Weights of a small transformer language model.
Size: 10 layers, width 512, 4 heads of 128, MLP 1536 squared ReLU, vocabulary 20898, 47.7M parameters.
Architecture: RMSNorm before each block, no biases in attention or MLP, capped logits.
Training: a variant of Adam for these matrices, 1281M tokens.
MLP neurons of a small language model. Each row is named by its layer, matrix (up: input weights) and neuron, and shows model dimensions 192-319. Each number is 128 + 24 x the weight over its row's rms, rounded and kept within 0 to 255.
Before each neuron's rows, "fires on" lists the tokens most often at its 100 highest values on Wikipedia text that the model never trained on.

fires on: "-", "|", " the", "',", ":", " name"
L7.up112 [151 107 118 101 110 117 132  86 133 154 123 151 111 136 112 141 127 162 161 144 129 162 129 132  79  78 107 112 113 115 138 156 135 119 108 110  94 133 168 140 126 141 133 126 164 116 135  99 119 110 134 104  64 148 108 135 131 131  40 129 107 141 160 126 160  99 123 114 120  92 136 163 116 143 144 145 143 122 143 102 135 135 131 132 161 115 120 120 108 120 110  87 130 150 107 141 140 112 120 127 138 118 133 132 131 152 170 121 178 122 176 123 132 120 157  90 117 120  62 117 141 140  79 148 161 122 145 145]

fires on: " who", " which", ",", " as"
L6.up1241 [122 121 163 100 150 129 156 123 176 138 128 148 104 139 130 119 128 172 156 120 132 100 133 140 131 155 137 141 140 115 103 103  92  91 112 160 102 129 169 136 109 117 119 165 135 127  98  87 139 108 143 103 170 106 183  89 157 177  79 112 121 148 118 107 106  46 142 137 112 126 114 134 129 140 107 114 149 176 156 136 134 155 169 120 165 118  99 160  86 145 101 132 114  74 129 122 124 131 116 176 160 117 131 151  89 120 133 125 117 142 105 123 114 131 115 139 135 160 143 137  88 133 103 117 144 159 156 140]

fires on: "–", " University", " U", " that", "-", " age"
L6.up687 [133 133 141 111 163 120 122 144 153 126 111 168 112 105 108 126 117  88 126 136 141 115 157 138 104 166 104  83 160 137 125  84 150 129 128 109 167 120 129 138 128  99 162 175 126  92 131 145 150 127 158 122 138 134  95 105 158 168 126 170 100  98 113  82 135 126 109 114 103 159 168 155 122  94 102 134 137 126 132 128 125 100 126 112 108 117 156 119 112 156 100  78 154 112 107 148 146 121 150 143 110 155 158 137  84 121  94 155 176 153 112  65 122 127 166 126 146 131 142 106 109 117 112 128 177 180 102 142]

fires on: " |", "'", "\n "
L4.up232 [117 127 172 125 117 155 195 119 136 169 101 127 139 106  96 184 161 151 138 121 129  87 143 136  58 118  73 125 123 136  67 146 128 121  96 130 115 121 146 106 131 108 165 141 144  81 186  95 142  81 143 101 123 119  98 125 149 125 126 101  96 130 142 114 125 117 121 145 124 127 139 154 131 105 125 118 130 153 134 126 109 123 154 151 120 114  89 138 139 116 120 158 167 129 124 141 145  63 140 104  99 108 125 165 116 175 176 141 118 135 133 140  88 125  97 141 121 115 144 111 162  97 112 143 123 128 160 163]

fires on: ",", " is", " be", " and"
L6.up1099 [107 148 126 111 128 136 107 138 176 163 156 119 181  90 102 143 131 143 127 161  88 116 108  96 136 144 112 146 141 146  90 140 133 108 100 152 140 139 133 148  84 132 164 180 142 170 116 151 121 105  85  53  76 152 117 139 152 185 155 120 157 107 153 140  94 178 145 128 141 119 104 112 117 133 155  85 131 174 138 143 143 106 122 156 141  84 117 106 148 108 135 128  91  87  87 126 108 126 135 118 110 175 103 127  71 141 117 128 155  94 145  96 118 130  99 162  88  92  95 101 102  84 179  94 143 109 146 104]

fires on: "–", "-", " to", "born", " until", " and"
L4.up1530 [168 154 125 139 140 158 103 122 157  97 101 161 132 116 132 141 136 106 133 138 116  75 137 114  68 147 109  92 186 121 105  90 140  86 116 126 116 102 109 125 146 124 113 132 124 110 153 100 140  74 139 141 167  98 134 128  78 127 130 144 144 166 144 153 110 148 113 141 132 144 170 112 116 131 122 147 163 177 136 121 202 112 124 126 102 126  95  78 161 122 124 146 103  90 103 102 139 102 142 138  96 123 155 131 124 123 108 115 133 132 148 116 145 129 131 111 146 133 149 124 111  81 123 134 144 154 144 108]

fires on: ".", "-", ".,", "|", " |", ")."
L7.up1379 [111 118 162 122  78 181 141 127 115 129 123 153 144 120 127 112 138 141 134 154  95  76 100 136 124  80 110 133 151 135 150 120 135 103 108 138 127 138 165 130 136 153 179 127 145 120 179 109 156 104 137 124 136 146 114 102 122  96 102 131  98 153 156 126 138  86 121 132 103 115 117 185 114  59 146 165 134 109 126 157 129 168 118 152 138 118 103 117 121 121 133 113 160 129 141  74 153 116  96 118 183 145 111 133 126 154  93 156 151 133 135 106 148 148 127 154  98 138  98 109 115 106  83 141 178 144 148 197]

fires on: " was", " at", " of", " |", "-"
L6.up1441 [ 94 166 126 134 128 159  99 137 115 114 132 158 129 122 144 119  84 118  77 125 121 124 141 122 136 145 108 112 137  66 149 127 170 133 127 135 130 162 139 160 124 117 172 168 168 113 113  78 153 114 110 143 106 178 127 137 129 149 158 114 120 122 129 132 129 132 129 141 116 141 184 128 126 129 102 127 187 170 129 164 129 143 111 137 119 138  85 178 126 125 120 168 132 131 124 139 107  92 123 150 128 154 141 118  99 156  72 110 113 185 178 105 143 147 132 177 127  87 125 104  92  96 134  89 135 114 133 151]

fires on: " and", " who", " which", ";"
L4.up534 [107 167 135 143 139 120 123 125 145 189  76 142 132  98 123 135 127 139 141 153 102 143 145 161 149  99 131  52 139 138 130 137 138 103 111 175 169 116 144 137 136  95 127 161  95 149 158  73 126 154 146 121 132 138 105 127 154 173 134 120 115 133 138 142 136  99 137 135 117 176 160 136  70 127 136 143 120 151 136  97  90 131 130 112 141  95 132 108  78 127 106 113 109 123 140 112 138  92 130 159 139 152  97 118  92 102 131 165 148 120 167  80 130 137 124 134 112 133 132 115 130 140 134 124 100 164 104 169]

fires on: " \"", ",", ".", ":", "\n", " “"
L7.up577 [125  90 156 111 149  86 120 115 154 118 102 163 139 119 104 142 157 135 147  53 159  95 147  95  95 111 121 104 109 131 123 155 140 141 102  98 138 135 125 148 103  84 165 160 136 116 104  89 129 139 137 119 128 157 172  81 117 135 137 143  67 115 139 104 106 114 118 111 184 153 147 136  70 138 132  87 169 129 114 151 115 138 168 131 155 134 119  87 154 125 138 143 111 142 112 159 149 105  93  95 104  97 131 118 150 130 137 140 138 128 160 125 116 111 140 162 116  97 118  93 112  96 144 109 119 121 131 169]

fires on: " I", "I", " She", " It"
L4.up644 [129  75 107 128 112 117 120 171 170 101 170 160 116 103 141 100 115 141 134 101 109 125 174 115 125 125 125 111 150 149 146  96 134 131 129 151 151 162 164 117 114 130 137 141 105 139 100 122 194 118  95 168  94 129 123 113 115 167 119 127 137 127 113  63 114  89 107  97 125 111 123 126 117 131 118 121 147 131 151 149 126 121 128 150 144  98 118 121 125 129 114 151 144 130 136 112 119 130 132 155 138 168 147 113 120 140 140  98 143 142  96 136 148 158 143  87 106 131 145 102 100 101 146 121 164 108 117 130]

fires on: " (", " \"", "-", " ", "/"
L7.up256 [147 152  70  89  99 106 114 112 124 123 151 125 145 143  99 144 109 121 136 126 119 139 118 125  89 164 108 134 156 125 105 115 117  92 125 147 116 126 170 116  89 141 124 115 131 116  86  75 138 163 120 135 141 114 157 113 128 122 161 132 147  95  89  99 121 119 120  93 129 125 174 203  70  96 122 115 131 122 136 136 129 147 148 145 130 108  99 136 172 114 136 161 152 140 133 123 125 116 104 180 143 150  99  77 100 159 140 174 195 124 134  98  93 149 134 111 128 121  99 132 112 153 122 129 171  97 169 124]

fires on: "-", "\n", " are", " were", ":", " was"
L6.up7 [115 132  95 107 121 159 144 109 153 145 132 133  81 167 128 141 129 137 169 129 124 122 132 109 128 121 108 114 122 165  99 124 123 131 103 130 132 132 149 143  93 127 143 132 121 174  79 115 112 119 120 133  93 120 117 120  97 171  96 117 115 125 154 118 137  76  84 106  96 114 167 182 106 162 125 148 136 134 106 104 154 136 155 120 121 153 159 194 135 143 106 148 133 119 114 117 126 125 159 130 166 153 126 138  94 164 136 132 134 130 163 112 153 117 123 134 145 125 128 178 152  98 113 157 118 136  95 119]

fires on: " the", " The", "-", " |", " @"
L7.up968 [138 122 124 140 147 114 124 101 158 161 122 178 108 118 109 121  82 148 100 121 130 147 107 134  80 129  95 140 130 122 149 160 127 119 145 119 138 147 170 133 143 113 136 111 147 118  93 124 186 108 141 120 119 123 114 120 118  98 113 177 130 134 129 117 109 104  53 153 151  98 156 146 105 120 117 140 155 139 111 156 109 151 184 154 138 118 130 162 158 145 136 107 150 117 142 141 119  58 133 125 139 158 126 109  99 146 134 170 159 145 111 130 146 133 123 118 140 111 110  96 122 119 116 152 153 113 108 145]

fires on: " |", " .", ","
L7.up1387 [136 134 177 110 143 144 158 105 128 110 119 143  63 153 163 103 109 123 122 103 157 101  98 113 133 155 126 105 132 110 138 140 142 130 115 111 148 134 104 144 115 104 158 142  98 102 116 113 111 110 130 130 132 114 141  99 162 136  83 102  93 160 165 120 136 100 165 123 115 118 161 100 112 145 104 128 140 129 104 133  99 131 134 157 132 131 105 152 114 155  92 139 128  77 113 132 169 138 171 132 146 115 161 131  79  96  97 177 116 162 118 125 124 135 119 163 192 118 113 143 110  81 131 130 169 148 119 120]

fires on: ".", ",", ")."
L7.up1443 [139 148 161 132 117  98 101 142 177 119 127 143 103  98 125 154 141 120 112 170 135  89 111 144 141 169 165 120 154 155 128  84 108 121 119 111 150 157 161 135 112 148 204 130 141 173  96 138 161 125 101 114 128 141 126 104 117 111 119 157 141 127 139  98  94 117 103 103  89 158 163 147 144 116 118 137 158 167 150 151 139 127  90 152 132 137  95 162 108 102 152 133 110  94 124 117 148 144  95 178 127 130 117 157 126 140 117 157 150 138 147  72 110 134 153 122 120 104 107 103  81 116 159 107 155 119 122 155]

fires on: " \"", "-", " [", " (", " '", " “"
L6.up24 [140 143 118 127 123 132 121 126  95 159 116 128 130 111  89 169 119 114 125 127 169 132 173 151 122 132 123 162 137 100 133 133 123  87 107 172 149 160 110 128 120 141 182 133 168 146 105 139 131 147 141 125 158 123 167  80 138 110 100 170 134 132  97 144 105 104  91  87 123 108  95 209 132  61 122 140 111 138 123 139 126 177 161 151 149 110 113 165 164 156 128 108 108 105 135 134 120 113 110 195 129 135 122 117 114 141 148 119 101  99 108 117 114 139 117  95 115 134 140 135 136 160 111  89 122 103 149  84]

fires on: " |", "|", "-", "\n", ","
L7.up454 [131 124 147 158 139 129 140 116 143 136 112 125 128 138 103 123 125 177 168 118 155 100 154 133 122 160 110 122 142 164 140 148 129 132 136  81 114  85 134 127 130  93 118  91 104 119 107  60 108 163  87 103 126 155 152 127  92 100  79 127 176 130 119 116 150 104 114  88 103 119 173 138 118 125 135 139 109 146 167 139 166 130 143 171 134 159 129 124 111 140 156 105 105 119  98 142 146  98  75 126 124 132 114 128 130 113 122  95 112 103 173 135 140 157 108 136 113 135 119  82 107 166 135 125 128 102 154 109]

fires on: "–", "-", " 1", "/"
L4.up1216 [ 78 130 140 120 145  98 128 146 131 163 155 163 133 132 118 171 101 130 132 124 139 111 115 108 148 156 104 171 125 134 114  93  91 133 153 139 109 147 159 142 135 145 157 165 198 105  79 157 148 140 104 115 144 175 141  93 145 108 142 145 138 143 129 129 110 167 137 139 130 163 127 108 166 124 120 138 130 143 104 138 147 123 144 114 108  92 155 201 160 152 116 137 113 105 151 106 132 124 138 154  93 145 114 125  91 112 115 145 120 188  96 134  98 175 134 151 146  99 127 133 129 122 133 125 155  94 160 128]

fires on: " |", "'", " goals", "2"
L6.up1524 [116  92 171 141 149 101 150 106 107 120 124 148 105 151 112 145 108 157 106 124 143 151 134  61 102 150 113 112 119 147  95  81 182 119  81 128 142 137 102 145 120 129 155 128 103 145 154 145 139  71 133 128  95 123 125 125 135 138 124 129 126 135 162 152 107 100  90 142 155  98 149 123 127  87 108 111 128 162 145 141 104 108 151 146 125 104 160 149 138 142 155  80 142 136  95 146 165 113 165  95 120 118 160 162 157 182 119 153 133 137 135 116 103 144 130 119 106 128 125 153 155 117 132 161 111 137 116  96]

fires on: ".", " \""
L7.up46 [111  87 159 119  79  98 126 168 137 126 124 127 135  68 120 121 125 165 150 112 151  93 140 134  70 150 140 109 140 128  97 148 108 110 132 131 140 141 181 147 107 126 196 152 156 151 135 137 133 138  85 113 133 137 134  88 106 168 119 191 117 150 139 127  77 147  78 120 147 179 122 158 129 136 145 132 105 145 160 135 177 153 121 144 128 108 119 138 148 116 133 125 131 134 148 141 130  84 122 147 197 118 119 136 100 127 138 139 161 132 137  95  68 142 124 155  98 156  99 142  99 113 139 154 120 109 126 109]

fires on: " (", "|", " |", " and", ","
L4.up1404 [137 142 126 146  89 112 119  74 121 102 131 106 130 135 124 138 112 189 102 138 123 102 134 154 101 166 103 121 109 152 163 114 149  71  93 175 101 151 152 114 105 134 146 137 136 130  87 107 108 145 132 116 119 153 140 117 171 124 136 164 122 108 157 136  95 126 126  77  97 126 108 144  98 118 127 151 182 131 130 122 161 129 137 165 134 100 120 106 145 131 186 135 124 143 108 150 130 105 108 160 128 189 146 133 127 147 126 153 116 146 139 112 172 161 118  98 143 100 155 110 121 144 152 116 121 134 116 119]

fires on: " ", " |", " is", " was", " has", " went"
L7.up1501 [133 138 168 139 129 141 146 100 143  91 129 124  82 148 129 138 142 141 114  82 109 126 126  68 143 156 129 110 106 158 144 135 158 141  63  97 123 117 136 144 133 111 119 148 119 140 114 104 189 138 113 115 132 104 129 129 145 129 115 110 173 126 156  98 155 100 138  88 143 148 162  96 165  98 158 116  85 130 104 147 152 135 144 101 123  97 156 129 120 117 114 112 122 129 108 123 125 118 153 144 113 120 161 168 140 127 149 133 101 183 154 154 146 133 100 103 172 100 127 134 166 128 116 131 137 143 169 130]

fires on: " it", " It", "It"
L4.up1258 [149 141 174 147 100 143 140 115 123 144 170 159  91  80 113 127 133 140 121  72 126 127 138 128  80 153 137 108 141 126 124 145 113 125 109 164 141 194 168 131  78 127 127 121 141 139 111 122 136 110 118 157 139 131 117 118 141 105 109 116 115 143 105 101 137 118 141 124 120  76 115 112  94 116  92 104 103 133 146 108 152 120 134 174 156 123 152 122 136 157 112 128 123  84 138  95 138 112 154 137 143 119 164 185 108 136 121 107 159 104 123 139 186  79 150 119 118  97 130 141 129 106 132 106 131 103 120 157]

fires on: " |", "-", "."
L4.up1029 [128 140 147 154 140 108 165 113  89 127 102 119  95 138 140 101 115 151 132  94 119 105 137  87 138 114 114 134 105  99 151 120 140 118  97  97 148 108 107 156 165 161 154 133 105  94 162 134 122 113 107 135 101 115 143 102 112 108 160 124 109 128 105 116 112  91 119 148 128  99 160  94 154 142 127 182 109 117  95 145  99 100 136 112 151 110 104 163 135  95  99 146 139 134 162 156 124 137 158 125 180 112 140 135 107 111 119 173 150 148 127 140 128 141 128 189 127 144  98 140 158 108  97  86 140 141 123 107]

fires on: ".", ")."
L6.up307 [ 87 129 128 111  75 127 141 167 147  95 149 142 139 129 143 137 128 162 125 129 125  94 106 119  73 138 143 130 131 118 121 107  97  74 101 142 149 131 164 142  92 132 192 179 177 128 101 171 132 146  99 113 126 139 125 101 144 161 136 181 113  89 114 134  96 164 117  95 140 148 163 148 122 128 144 172 123 146 150 166 124 139 132 151  99  90 130 155 150 146 137 150 129  80 125 141 126  78 121 150 178 122 148 147 100 114 146 144 135 112 128 114  87 101 145 147  88 133 114 118 136  67 102 136 144 100 136 104]

fires on: " it", " he", " she", "History", " type", " they"
L6.up622 [140 162 127  95 115 135 129 159 105 135 108 158 148 110 115 172 123 147 152 130 167 116 163 169  99 115 124 115 148 171  80 145 133 113  80 143 104 163 192 172  94 109 122 127 115 126 111 113 134 107 103 128 174  82 148 138  89 153  94 108 133 132 114 122 173 110 132 112 135 129 109 111 141  80 119 105 136 142 137 141 155 126  90 181 104 109 140 109 125 114 173 130 100  79  74  87 129 120 120 163 129 104 136 127 137 152 135 179 156 117 155 108 119  92 118 133  97 102 132  93 160 146  85 103  90 143 142 139]

fires on: ",", " in", " and", " to", " of", " as"
L7.up58 [118 120 139 138 123 114 178 115 130 144 102 121 118  88  82 169 115 148 107 137 147 130 123 121  59 123 133 112 135 172 163 113 148 124 162 157 131 189 153 148 132  85 141 144 130  95 116 133 159 122 117 137 150 132 160 110 163 148 151  98 140 146 132 140  93 129 145 120  72 156 105 151 113 108 153 112 166 151  93 145 168 119 154 184 132 142  80 141 154 117 151 158 102 146 154 119 130 116 133 104 120 141 146 108 125 152  99 113 105 154 163 144 109 106 139 146 137 126 169 188 127 138 113 113  81 142 149 110]

fires on: "|", " |", " \"", "\n"
L6.up962 [153 161 112 143 130 117 147 100 108 137 110 128 131 122 125 122 124 163 111 140 140  95 148 154 145 145  82 130 117 156 162 130  82 109 117 149 130 101 108 154 130  80 121 114 129 117 109  97 122 174 113 129 154 135 192  90 105 141 126 184 120 119 104 136  92 122 109 101 146 139  95 102 137 127 159 106 128 103 126 156 130 114  93 143 115 169 132 126 116 111 136  80 152 122 155 118 137  88 101  90 126 149 153 134 138 169 158 104 131 144 191 107 178 136 111  97 114 120 153  81 150 118 143 109 103 131 142 132]

fires on: " A", "A", " a", " an", "ial"
L4.up844 [111 152 161  90 128 130 145 190 159 128 147 133 102 156 140 180 139 124 138 147  99 108 119 111 107 171 130 127 144  92 115 138 137 153  72 123 127 145 130 132 133 136 177 115 166 145  74  84 111 133 130 130 120 136 120 118 148 148 106 166 122 109 126 116 158 116 159  90 102 152 122 116 140  98 123 166 140 154 132 139  93 143 108 125  79 106 148 140 138 131  65 130 132 144  82 113 150 101 124 138 177 163 127 135 103 117 122 106 164  99 145  99 130 162 139 127 114 114 118 137 138 123  89 127 130 145 149 144]

fires on: ".", ",", "The"
L4.up362 [101 101 131  99 152 132  96 147 133  87 147 159  93  69 163 139 161 168 151 113 159 117 116 137 142 143 135 138 126 123 131 115 136 120 136 176 151 132 148 107 106 133 110 131  88 143 117 125 183 150 107 121 128 125 174 125 107 154 117 151 141  87 134  94  94 138  97 150 128 186 140 136 131 129 156 130 103 149 139 166 148 162 134 150 105 131 133 142 136 128 163 126  87 147 133 121 141 102 141 146 177 128 122 154 136 125 127 174 161 122 117  83 129 123 131 125  99 137 132 131 156 130  93  91 137 119 115 161]

fires on: ",", "-", " (", " -", " [", " and"
L7.up38 [132 124 115 100 147 108 128 130 137 173 168 103  97 102  92 173 127  93  85  99 124 140 137 134  73 133  88 137 122 105 150 151 109  86 103 175 126 118 126 122 119  73 163 176 118 104 132 104  93 132  92 108 133  99 147  50 143 136 158 169 180 134 160 118 133 134  84 117 140 110 138 185 122 123  78 119 145 140 139  95 132 135 167 102 147  97  96 135 153 126 148  67 113 162 117 153 156 119 103 118 106 174 143 124 134 106 128 145 185 171 149 107 118 185 126 142 126 149  84 133 140 136 126 131 154 114 133 129]

fires on: ".", ".\"", "\"."
L4.up919 [122  98 147 108  94  96 130 157 117  40 146 182 109 108  86 129 131 129 139 114 189 106 146 159 145 121 143 124 110 136 133 165 123 103  96 116  99 145 153 155 130 153 170 113 150 163 130 104  82 139  86 124 117 123 154  89 133 139 115 141  90 145 133 123 130 180 129 163 158 186 168 151 127 108 112 155  99 119 122 162 139 171 148 155 119 123 131 143 138 126 182 145  85 103 124 112 127  69 102 173 119  82 130 140 142 117 140 160 124 170 133 101 143 113 139 118  82 136 145 136 111 104 141 143 103 120 126 139]

fires on: ".", " was", " and", ",", "-", " He"
L6.up676 [141 131 114 153 147 132 101 135 155 166 117 128 110 128 107 159 104  96 107 130 138 107 123 110 136 151 126 101 125 101  85 125 145 152 113 136  86 163 144 136  53 124 209 154 144 145  74 136 126 135  67  94 175 158 108 138 122 125 135 112 110 130 133 143 127 116 128 123  78 130 162 126 111 148  95 114 166 162 145 115 128 131 140 155 141  80  79 105 169 134 170 146 118  75  81 143 141  81  70 182 141 114 110 113 115 110  86 153 147 108 130 101 159 116 132 143 112 125  90 124 150 106 146 111 106 135 126 139]

fires on: ",", ".", ";", "L", " because"
L7.up1116 [ 72 139 133 100 154 128 153 124 152 125  99 153 135 122 118 140  69 158 108 116 162 148 127 102  90  94 122 113 137 160 161 160 122  93 140 161 163 119 120 131 125  92 178 147 138 158 131 126 131 113 152 142 116 154 133 104 135  99 129 118 131 140 126 112  93 100 120 144 130 126 154 146  92 129 120 115 129 127  87 163 117 201 167 127 129 123 103 104 132 132 138 134 130 114 112 146 159  86 122 136 108 118 154 134  94 129 127 124 146 166 127 107 147 138 136 128 131 135 166 126 116 104  86  88 109 149 138 182]

fires on: " and", " or", ":", " |", ",", " Atlantic"
L4.up25 [ 98 123 150 155 121 109 158 179 138 106 145 134  77 128 138 168 135 115 109 166 132 117 123 133  90 137 109  75 164 157 184 136 133  86 137  93 115 154 115 181 127 142 150 125 101 123 142 144 122  86 139  91 115 137 121 109 138 129 126 118 101 143 129  95 120 143 122 121 135 109 133 121 124 126 119 102 156 135 121 158 123 146 142 140 117  97 159 122 107 145 176 150 119 146 154 162 136 109 128 113 102 152 117 149 107 106 154 176 149 138 149 163 152 186 131 153  85 117 124 130 131 154 126 143 148 158 116 125]

fires on: " (", " \"", "—", "\n", " [", "-"
L7.up1376 [ 74 116 124 152 128 107 111 147 121  89 151 125 116  95 157 193 157 126  64 140 159 150 124 170 104 141 129 124 153 111 144 127 109 115 104 168 150 153 138 143 115  71 146 153 126 188 105 144 147 133 112 118 163 132 118 108 183 198 157 146 143 140 128 162 118 117 105 120 125 114 126 206  97  98 146 157  96 166 125 147 152 127 120 146  97  93  86 189 152 120  96 152  87 133 163 152 128 114 131 157 153 140 107 122  67 151 150 151 156 177 127 112 123 132 127 129 167 123 151 149  96 120 156  97 187  88 189 125]

fires on: ".", ","
L6.up881 [154 117 175 104  60 115 126 158 174 112 147 135 120 105 112 117 156 168 141 107 156 130 126 139 132 161 130 104 131 167 152 161 124 112  98 148 171 130 175 164  95 124 156 133 109  94 138  93 114 119 103 120 113 133 117 106 190 105  99 111 108 111 153  92  81 126 145 108 131 142 160 119 111 110 100 134 125 134 145 174 141 114 128 161 149 133 106 114 128 127 140 118 113 123 119 136 161 158 119 151 134 141 123 136 119 143 151 161 156 162 134 104 128 125 155 130 124 131 115 123 129 122 155 100 126 109 132 146]

fires on: " by", ",", "–", " before", " –", " to"
L6.up589 [131 109 130  96 120  80 195 124 123 103 119 137 125 112 118 107 145 118  82  84 156 132 140  78  90 128 116  93 132 143 156 130 141 112 103 154 153 126 135 140  66  81 142 139 123 124  58 116 117 128 159 128 178 143 165 106 161 135 119 139  88 118 150 128 133 131  91 104 104 162 175 130 112 104 130 153 151 158  95 133 135 151 142 164  94 100 106 148 162 145  88  90  76  93  78 147 112 106 125 146 130 102 143 102  96  92 109 106 106 128 127  73  89 155 117 110 162 120 130 109  70  75 122 135 106 150  94 120]

fires on: " and", " in", " as", " which", " to"
L4.up7 [149 144 130 122 156 143 161 101 165 156  87 110 117 100 126 128 189  84 122 102 149 146 119 122 152 117 127 115 113 136 121 154 168 110 125 153 147 114 148 122 121  82 106  97 101 116 114 119 107 155 178  91 103 124 118 133 115 160 167 108 136 151 137 162 131 128 150 138 104 128 133 132  96 134 154 107 126 141 104 147 118 113 151 129  86  90  97 159 150 159 111 115 119 114 139 103 148 105 149 136 123 162 124  86 107 153  82 141 113 126 170  97 109 143 116 147 116 110 153 107 160 105 149 147 117 117 118  98]

fires on: " |", "\n", " one", " second", " is"
L7.up779 [117 170 128 116 148 135 115 122 168 123 130 166 118 139  99 152 158 155 176 104 104  92 107 103 108 176 117  82 126 145 125 126 148 134 110 138 138 161 138 114  75  89 109 128 107 170 104 133 151  91 113 105 108 118 116 107 114 114 128 133 169 129 161 163 136 100 122 106 126 123 134 123 102 104 129 123  87 113 117 112 189 140 132 113  69 116 136 140  89 129 144 132 137 109 144 101 133  72 126 107 107 124 160 164 145 151 120 133 118 139 176 157  87 159 120 163 125 128 168 134 135  98 152 177 118 175 112 118]

fires on: " and", ":", " (#", " –", " to"
L7.up19 [109 133 148 118 131 153 139 115 125 108 119 115  92 105 114 146 106  84 109 139  93 119 111 178  68 139 108 110 155 155 144  77 130  96 139  95 111 162 153 113 155 149 130 159  89 140 139 134 153 101 143 149 141 113 165 112 118 127 165 128 103 146 179 162 130 170 135 114 131 171 167 101 115 155 159 152 175 150 126 132 117 147 136 149 117 132 149 143 148 104 152 103 104 109 106 104 134 141 141  86  98 143 130 108  69 133 128 134 132 174 111 146 106 176 163 145 162  97 117 116 131 111  99 111 118 167 112 129]

fires on: " A", " a", "A", " One", " an", " An"
L4.up988 [ 65 110 124  96 144 138  95 156 165 125 136 161 116 111  96 112 126 147 151 151 158 120 148 109 153 159 128  68 133 128 122 147 140 102 113 104 139 129 161 121 150 113 177 175 133 164  77  69 117 116 104 121 133 156 140 127 162 151 100 142 111 133 140  72 102 124 119 112 106 168 127 128 133 150 121 144 190 155 117 145 165 169 157 148 102  95 154 151 144 123 116 137 122 121 108 127 149 106 173 148 135 136 148 161  76  81 105 136 172 128 153  87 123 158 128 134 142 144 148 128  94  98 100 118 129 161 120 155]

fires on: " (", "-", ".", "|", " H", " sp"
L4.up651 [155 155  89 122 115  86 114 123 160 126 135  94 125 113 146 110  98 138 142 112 150 131 147  98  56 127 123 146 141 114 134 131 127 144 131 158  70 120 115 114 139 132 160 128 119 147 114 123 132 122 108 114 174 171 106 103 124 146 133 174 148 159 123  89 118 147 119 135 129 164 157 145 135 122 144 140 107 138 161 150 102 163 118 143 132 130 110 173 104 118 122 113 130 113 111 136 122  95 111 130 130 125 144 129  98 135 150 165 189 176 133 129  93 156 134 152 109  81 111 137  84 153 108  96 143 129 174 168]

fires on: ",", " be", " are", " were", " was", " is"
L7.up421 [ 99 122 141  83 133 155 148  89 133 129 102 171  99 122 164 153  97 107 124  91 140 130 128 125 127 171  98 101 147 133 116 110 169 185 133 131 156 121 102 102 147  96 146  95 102 107 107  89 116 115 106 145  75 108 143  94 118 145 134 103 143 131 137  95 130 105 119 138 131 133 173 157 141 115 120  71 120 108 160 191 150 138 147 102 162 146 128 161 110 132 119  80 119 113 103 148 138 140 130 131 170 148 167 144 112  99 150 151 133 128 130 142 129 139 122 109 124 109 125  83 145 114 111 123 153 111 172 128]

fires on: " \"", " the", "-", " [", "[", " ("
L4.up320 [135  93 155 139  67  90 124 154 118  94 134 156 144  97  89 148 121 178 142 131 155  99 100 124  91 111 144 104 169 147 122 103 124 151  97 159 111 111 145 115 133 154 149 124 109 150 120  87 116 121 123 105 108 132 116  92 154 173 137 132 106 124 122 116 132 120  93 153 106 114 107 147 104 136 125 111 132 105 126 113 151 143 112 141 146  85 110 164 124 129 119  74 121 113 120 141 110 112 137 169 158 116 121 155 147 152 129 151 113 112 130 149 144 120 123 102  72 126  70 119 145 113 126 130 139 119 157 174]

fires on: " ", "-", " and", ",", " |"
L6.up105 [143  89 100 154  85 118 110 111 109 121 150 164 133 168  68 170 128 109 156 147 136 133 117 137 130 148 111 144 129 149 139 135 129  80 126 174 134 147 119 127 116 126 119 141 103 115 148 123 136  94 129  90 131  96 153 122 126 139 133 146 140 129 147  60 127  84 146 105  90 116 129 125  88  71 157 126 138  97 105 171 140 119 130 115 112  72  88 118 156 119 106 144 153 146 137 110 105  91 127 143  83 137 119 145 109 105 129 138 179 105 111 126 116 144 147 184  99  97 107 141 121  84 109 140 117 128 141 156]